Part of a small language model's weights.
Size: width 160, 5 heads of 32, MLP 512 GELU, vocabulary 664, 3.61M parameters.
Architecture: no position embeddings, ALiBi.
Training: a variant of Muon for these matrices, 125M tokens.
MLP neurons of a small language model. Each row is named by its layer, matrix (down: output weights) and neuron, and shows model dimensions 64-127. Each number is 128 + 24 x the weight over its row's rms, rounded and kept within 0 to 255.
A block is one neuron, or neurons of one layer that tend to fire together. After each block is what it responds to, as a language model described it from the Wikipedia text at the highest values.

L4.down426 [173 119 149 144 155 126  90 148 110 117 164  92 153 159 148 124 107 170 157 115 114 129 136  97 128  94 152 147 122 147 154 134 100 113 114 109 109 139  92  89 150 133 173 122 112 122 134 129 138 147 126 128 164 130 124 105 112 105 123 104 124 123 195 166]
Description: Fires on a lone " m" token opening a word split into pieces, as in m+arried, m+other, m+anager, m+usicians; weaker on fragments like "am", "ool", "al".

L5.down40 [130 148 130  75 142  97 147 121 106 122 143 128 133 147 137 119 166 129 121 131  67 143 106 117 145 177 114 110 136 140 141 133  76  80 162  89  71 185 116 138 108  96 123 147 130 109  83 143 122 108  92 109 132 138 100 128 135 110  85 146  96 160 129 104]
L5.down67 [164 149  98 118 116 129  93  89 126 132 113 131 184 147  97 136 141 149 148 130 138 106 175 120 126 104 105 124 162 138 105 140 111 133 172 159 119 157  86 111 141 134 135 141 151 149  99 128 133 164  80 131 134  86 118  94 160 140 113 146 114 142  78 111]
L5.down235 [130 158 109 103 156 138 175 181 123 147 100 114 175 101  99 114 172 115 170 127 155 146 146 106 118 111 138 143 107 119 139 150 128 130 123  94 136 160 140 128 148 125 106 160 121  72 139 165 105 137 125 151 124 100 128  85 157 100 172 109 124 130 143 140]
L5.down288 [141 155 135 106  90 134 131 121  94 123 140 124 139 112 172 137  80 121 166 150 144 158 117 145 126 116 119  92 106 155 136 170 108 111 123 115 147 168 129 104  97 129 159 114 126 132 105 128 128 141 149  95 124 139 101 101 136 143 155 123 169 127 119 147]
L5.down333 [207 141 139 173 155 123 158 125 118 158 145 120 150 123 115 157 129 140 107 136 136 108 128 112 117  99 142 118 112 145 134 127 115 120 162 102 145  77 129  88 141 130 137 130 115 134 127 119 133 129 137 153 142 167 143  99 152 113 170 137 108 128 120 168]
L5.down372 [121 114 131 155 127 132 114 120 121 112 135 130 166 147 120  55 122 119 118 128 112 114 118 126 162  93 124 127 124 105 168 142 174 124 124 134  87 145  75  96 144 169 122 138 116 165 108 149 144 168  93 122 103 136 100 146 139 125 143 118  96 105 128 145]
L5.down418 [125 121 146 160 153 125 138 137 127 138  75 103 134 118 154 149 113 105 132 133 153 120  77 120 159 123 118 148 115 191 150 135  99 106 106 154 150 144 122  92 139 127 156 101 118 142 131  96  81 108  93 150 163 123 161  87 113 142  94 142 108 140 133  84]
L5.down479 [104 138 139 137  90 147  36 120 153 137 117 131 125 116 188 136 102 155 124 115 161 105 134 157 109 144 120  62 121 160 149  97 121 140  89 152 125 121 146 132 131 151 158  81 134 119 117 110 187 124 143 158 134 124 144 127 181 147 140 136 110 156 140 119]
Description: Fires on a lone "m"/"M" token split off as the first piece of a word, often after "the", e.g. most, magazine, model, mountain.

L5.down80 [158 113 134 105 127 153 123 111 134 112 130 120 105 105  85 123 123  94 120 125 129 127  99 148 113 130 118 133 174 125 103 118 156 129 140  71 122 113 141 171 105 135 137 113 110 100 157 116 114 117 152 123 141  88 131  97 140 124 147 124 142 132  90 118]
L5.down94 [119 104 116  93 124 140 146 110 150 128 138  83 106 124  90 115 129 108  90 113 106 143 142 115 150 129 120 125 159 117 141 172 114 110 105  79 104 132 190 110 118 136 138 121 127 119 107 127 118 103 123 115 129 112 150 144 139 114 131 107 149 115 145 127]
L5.down123 [131 134 134 145 112  86  87 126 162 144 132 104 132 120 150  85 138 133 128 163 180 132 130  96 132 135 141  67  81 136 157 153  88 100 145 123 131 148 152 150 169  92 132 109 122 122 103 121 119 117 117  97 139 142 117 128 134 132 182 137 144 132  98 127]
L5.down195 [139 100  99 115 155 127 100 142  67  63 122  97 138 139 118  98  63 123  87 155 188  92 129 105 168 119 120 115 107 125 137  96 121 124 135 107 106  98 159 160 137 129 148  96 139 119 109 170 108  98 140 114 141 108 112 128 132  97 146  99 119 155 139 144]
L5.down247 [116 136 128 162 116 144 140  99 141 165 157 146 108 146 138 135 119 143 111 113 129 133 155 103 132 146 107 152 116 162 121 126 133 119 184  87 128 101 147 100 125 130  73 129 139 112 119 120 119 133 179 120  96 174 140 159 124 157 132 104 166 149  81  90]
L5.down330 [115 139 178 136 117 137  88 133 101 152 117 142 107 160 187 141 102 152 123 130 157 122 132 109 107  86 120 126 138 137 133 152 131 135  97 148 132 140 130 122 135 111 158 163 125 112 131 121 125 169 111 149 178 167 162 144 120  55  92 136 112 105 122 110]
L5.down411 [109 108 104 135 115  97  86 113 182 134 131 130  80  77 120 120 107 166 125 144 129 128 104 127 108  98 125 145 135 118 117 155 148  99 138  91 140 114 157 131 165 144 116 137 152 118 101  87  97 132  93  96 113 136 121 169 132 136 161 117 142 138 107  94]
L5.down502 [155 109 118 170 128  86 133  84 135 145  52 134 113 139 161 142 145 157 137  97 139 126  90 152 151 155 141 114 117 149 116 154 124 143 100 155  62 144 125 161 117 101  90 134 127 146 143 120 146 158 148 136 119 138 130 148 135 146 147 150 133 142  95 124]
Description: Fires on inner word-piece tokens that complete a verb stem before an inflection in biography and history articles, such as rece-iv-ed, all-ow-ing, discontin-u-ed.

L9.down125 [113  75  59 120 129 108 108 122  95 156 111 144 107 118 102 118 119 168 105 104 158 125 108 103 125 161 108 183  81 167  90 139 161 113 171 143 136 156 102 120 125 126 104 135 135 154  91 148 145 135 128 153 104 158 131 132 144 159 113  97 173 117 157 104]
L9.down212 [166 132  97 101  96 151 173 152 125 148  91 148 135 143 117  70 133 108 123 191 101 130 167  88 115 154 174 146  83 121  89 123 159 105 141 136 156  90 119  92 121  97 104 153 122 173 120 114 128 154 116 138 142 127 150 148  99 133 106 169 146 140 133 123]
L9.down217 [101 121 110  93 140 102 124 125 148 173 143 111 139 132 112 121 133 102 119 132 147 169 168 126  98 129 167 100 137 106 110 100 169 131 138 138 131 159 169  92 142 121 106 161 129 110 127 108 129 137 131 119 216 135 141 150 107 132 148 117 138 125 116 100]
L9.down246 [124 159 120 122 115 113 108  87 162 131 106 171 112  79 144 147 113 134  68 137 127 129 142 151  78 117 126 119  92  90 160 165 133 150 121 117 121 143  98 121 133 128 122 128 179 127 112 152 114 163 129 134 157 136 157 128 110 132 138 101 151 148 148 121]
L9.down344 [136  98 141 103 109 143 164 102 144 138 139 142 151 143  95 122 128 182 136 132 118 103  68 135 129 156 139 107 150 141  96 100 141  91 103 145 129 110 136  38  95 155 107 145 141 162 137 112 106 140 102 118 125 122 118 123  95 176 113 150 115 125 130 112]
L9.down389 [175 194 152 125  89 110 143 147 159 118  99 126 159 139  99  88 178 105 140 123 119 118 124  77 122 108  78 148 114 101 139 122 129 168  92 142 156 126 141  62 121 133 126 137 110 122 128 154 102  87 162 127 187 123 150 171  94  94 109 133 149 110 161 128]
L9.down435 [113  54 127 143 179 123  79 140 134 114 140 127 112 136 113  94 120 152 166 135 135 113 107 121 121  98 152  85  84 127 116 133 144 119 142 126 155 131 112 141 138 114 123 130 148 115 130 175 147 123 140 172 130 140 123 137 141  82 130 140 124 143 121 113]
L9.down466 [105 108 144 127 129 100 121  66 146 106 133  62 117 122 149 140 170 141 138 154 126 104 124 140 112 150 173 112 161 142 126 122 109 106 134 111 136 167 151 131 168 140  91 116 117 152 131  97 116 104 134 152 123 148 121 129 167 187 160 165 132 134 103 141]
Description: Final pieces of main verbs, such as inflection suffixes (-ed, -s, -ing) or word endings, right before the verb's object or complement: restart-s, want-ed, g-ot.

L4.down47 [100 105 138 107 110 133 123  83 127 125 141 111 160 130 157 117 101 108 164 111 147 136 146 135  85  90 150 117 179  83 154 128 152 100 152 134 110 120 124 118 165 150 112 170 152 169 136 153 110 134 132 127 161  96 121 150 132 113 161 157 101 159 129 131]
Description: Final subword pieces that finish a word split mid-stem, mostly verbs and verb endings, such as prev-ent, add-ing, accept-ed, ab-out.

L9.down15 [123  99 164 126 118 134 102 160 126 144 121 101  92 153  64 150 143 157 130 117 137 140 163 109 115  96 139  99 147 171  97 152 145 110 168 125  96 132 112 168 149 147  94 145 117 105  91 134 144 128 114 135 108 140 151  90 132 143 114 142 141 139 121 140]
L9.down108 [189 136 144 126 122 135 125 140 121 120 161 111 133 136 121 126 107 148 107 146 142 105 190  99  90 100  97 123 151 123 109 102 110 120  76 127 119 103 116 128 113 145 144  87 118 129 109 136 101 117 125  92 172 142 104  98 135 158 149 131 133 138 150 152]
L9.down130 [169 125 120 113 129 108 140 120 151 123 142 121 148 143 150 119  67 122 149 103 157 121 128 133 119 107 114 126 156 117 130  99 141 108 158 156 125  97 138 157 141 115 118 116 109 166 127 105 124 143 166 142 148 142 142 116 169  94 156 136 128 157 157 128]
L9.down173 [141 136 139  99 109 151 110  79 110 145 173 133 178 112 151 102 142 149 107 133 108 141 154 151 132 127 162 128  94 125 121 119 150 121 145 114  96 131  94 144 113 112 153 127 133 144 111 113 134 175 142 173 116  87 100 108 108 138 148 124 134 110 171 151]
L9.down260 [202 133 168 158 117  91 136 115 106 126 107 137 132 103 120 132 156 126 154 111 139 155 121 108 128 117 105 125 124  94 123 111 108 137 128  97 115 128 141 125  88 158 150 129  97 120 117 130 157 182  77 174 122 135 167 154 153 160 117 124 126 173 114 142]
L9.down264 [142 102 119 113 156 132 118 147 123 144 148 145 128  96 119  69 139 129 116 152 134 121 126 113 151  79 128 158 108 115 135 153 152 175 116 112 163 111 130  45  95 157  91 158 117 112 104  94 113 129 150 150 140 129 121  88 143 123 147 155 118 172 165 157]
L9.down368 [169 120 141 138 142 109 126 102 136 138 133 159 126 153 122 154 135 156  89  52 111 153 135 130 141  96  90 136 138 142  92 141 106 174 117 122 111 147 104 189 137 137 161 133 105 147 129 134 134 135 172 114 156 125 126 117 113 150 102  97 125 115 107 105]
L9.down440 [102 107 140 103 112 132 118 152 191 125 129 172 128 162 113 116  89 153 155 157 161 135 155 101 130 144 134 192 104 179 124 165 135  85 148 179 103 129 105 126 145 108 137 111 104 120 137 122 103 148 138 130 103 136  77 104 103 102  95 116 120 137 128 140]
Description: Single-letter first pieces of common words split oddly, mostly m or p after an article, preposition or possessive, as in m|usic, p|opulation, m|ore.